MLP neurons of a small language model. Each row is named by its layer, matrix (up: input weights) and neuron, and shows model dimensions 16-79. Each number is 128 + 24 x the weight over its row's rms, rounded and kept within 0 to 255.
After each neuron's rows, "fires after" lists the tokens most often just before its 100 highest values on Wikipedia text that the model never trained on.

L2.up461 [127 138 104 107 162 147 125 131 106 160 126 147  89 119 103 117  75 134 145 114 126 130 116 104 150 145 129 126 103 118 105 131 135 124 137 146 116 104 131 145 108 113 119 125 147 144 132 140 133 142  98 120 119 149 126 127 126 123 164 154 113 135 107 113]
fires after: "-", " |", " p", " ("

L11.up55 [117 127 129 116 127 150 104  89 120 154 119  83 141 134  94 168 105 128 111  99 132  91  72  71 109  68 132  75 156 111 158 139 108 161 164 124 150 159  88 181 121 156 111 130 130 146 121 129  99 174 106 149 132 126 104 149 107 144 120  88  88 127 139 132]
fires after: " C", " H", "C", " 6"

L7.up426 [151 145 128 137 118  89 111 151  88 169 123 156 142 127 125 130 130 118 143 123 113 118 119  89 109 140 120 170 125  75 110 164 174 118 108 148 106 157  80 131 141  80 129 124 142 105 142 133  97 135 112 190 149 192 140 190 128 145 144  97 110 119 129 149]
fires after: " in", "==", "u", "y", "et", "est"

L9.up275 [118 115 145 126 112 133 193 114 157 130 121 124 175 133 108 121  99 125 125  99 102 133 137 134 116 129 140 122 100 122 157  91 151  96 183 117 137 138 159 104 131 136 105 123 162 118 106 125 128 127  84 121 135 153 134  99 144 134 132  93  97 116 154 149]
fires after: " B", " M", " H", " A", "a"

L5.up416 [105 139 107 142  90 123 176 129 130 150 153 131 113 131 139 124  96 128  93 108 127 141 150 134 165 134 157 111 189 111 186 121 129 104 149 141 135 149  48 101 135 172  96 135 123 133 106 127 116 188 157 138 130 121  92  82 133 134 115 147 131  78 135 165]
fires after: "m", " l", "l", " M", "all", "v"

L5.up69 [128  99 164  91  97 161 102 138 108  80 127 126 117 127 127 155 143 119 130  96 129 105 130 102 110 172 120 145 139 162 104  98 115 152 127 151 137 139 112 133 139 136  82 129 105 135 126 124 173 151 102 128  77 120 107 104 124 134 136 154 129 106  94 128]
fires after: "b", " B", "os", "v", "ed"

L7.up37 [ 97 145 157 146 107 134 156 125 155 114 138 110  81 139 101 148 121 131 108 127 112 155 139 109 176 147 133 126 123  99 118  88 101 127 198 140 130 121  76 122 122 132 140 169 165 161 112 135 114 115 103 108 125 140 137 132 124 140 208 110 115 130 117 150]
fires after: " a", " L", "m", " app", "u"

L11.up283 [130 148 141 127 134 123 150  73 138 144 110 138 154 123  93 150  98 107 118 137 115 131 104 110 138 155 167 112 141 125 177 138  96 151 139 134 111 111 157 138 138 144 136 159 134 177 128 148 154 127 175 131 111 161 110 142 107 119 158  93  98 157 151 122]
fires after: " M", " N", "ul", " L", " C"

L5.up274 [144 118  83  84 125 122 170 161 136 165  71 165  80 135 183 149  91 130  87 155 143 131 134 119 125 115 124  91 139 142 120 125 121 120 132 111 160 115 100 126 135 159 116 106 120  92 126 126  94 149 152 113 152 137 102 133 141 110  90 129  88 103 155  81]
fires after: " n", " f", " m", " ch", " l", " L"

L9.up611 [101 127 130 117 147 131 109 101  98 160 103 120 167 128 101 159  77 141 117 128 140 162 142 118  94 124 179 102 122  93 163 117 119 141 164 133 157 142 117 112 158 171 110 120 164 138 105 119 128 171 143 160 150 144 141 115 153 133 155 103 139 111 132 149]
fires after: " C", " B", " M", "C", " a"

L2.up86 [152 101 109 122 131 168  66 127 133 161 113 145  70 117 119 160 117 130 165  85 135 113 121 134 146 138 142 118 144 147  83 116 164 112 135 130 139 130 132 163  41 128  82 133 114 124 172 127 111 118  93 101  95 149  67 168  99 130 152 114 173 132 119 122]
fires after: " p", "x", " R", " r", " C", "i"

L9.up533 [ 91 139 142 127 122 152 125 122 107 166  73 152 153 152 152 144 110 121 134 147 130 118 137 102 123 184  99 108 143 113 129 136  91 103 157 156 128 182 112 141 141 123 130 124 128  66 108 114 121 115 124 154 138  99 157 122 165 127 148 114 150  81 111 152]
fires after: " C", "he", " H", " |", " B", "l"

L2.up238 [166  85 124  76  91 155 120 137 126 146  90 136  95 118 128 116 142 144 126 136 180 117 128  97 140 177 157 145 129 115 107 134  89 139 147 153  77 130 131 153 114 149 108 127 155  90  63 115 118 152 133  86  95 155 113 153 145 123 169 141 156 159 111 138]
fires after: " p", "-", " S", "on", "i", "al"

L7.up466 [172 147 131 107 151  59 121 118 135 158 159 137 172 137 160 126 140 126 107 135 176 120 124  97 121 129 108 135 136 128 144 141 178 161  84 153 133 140 163 132 131 118  93  94 110  88  90 141 112  98 131 152 127 158 149 119 134 133 138 150 123 124 130 182]
fires after: " in", "on", "y", "er", ":", "in"

L5.up118 [129 167 104 106 126 164 106 123 151  67 115  84 122 111 145 113  89 123 146  95 145  88 137 124  71 151 135 116 147 165 133 117 117 155 129 151 140 139  99 124 153 126 117 136 165  83 138 113 141 152  64 123 112 155 135 125 111 122 126  77 171  87 123 158]
fires after: " B", " C", "y", "le", " b", "b"

L7.up268 [ 72 121 140 117 113 139 123  90 120 116 156 119  93 112 106 157 129 124 116 118 117 109 157 138 144 138  84 124 144 107 133 104 120  89 169 141 120  86 141 101 136 153 105 161 110 176 156 120 182  90 117  95 121 118 156 108 159 136 141 110 132 121 101 130]
fires after: "a", "m", "au", " comm", " L", " M"

L7.up335 [ 98 166 149 127  81 158 166 123 119 121 118 116  81 126 105 126  83 112 146 114 116 153 150 155 127 163 109  80 165 124 133 103  84 134 133  93 144 120 107 121 132 165 134 116  95 137 161 144 139 119 119 148 166  79 122 106 141 139 131 139 144  94 132  97]
fires after: " M", " L", "m", " E", " comm"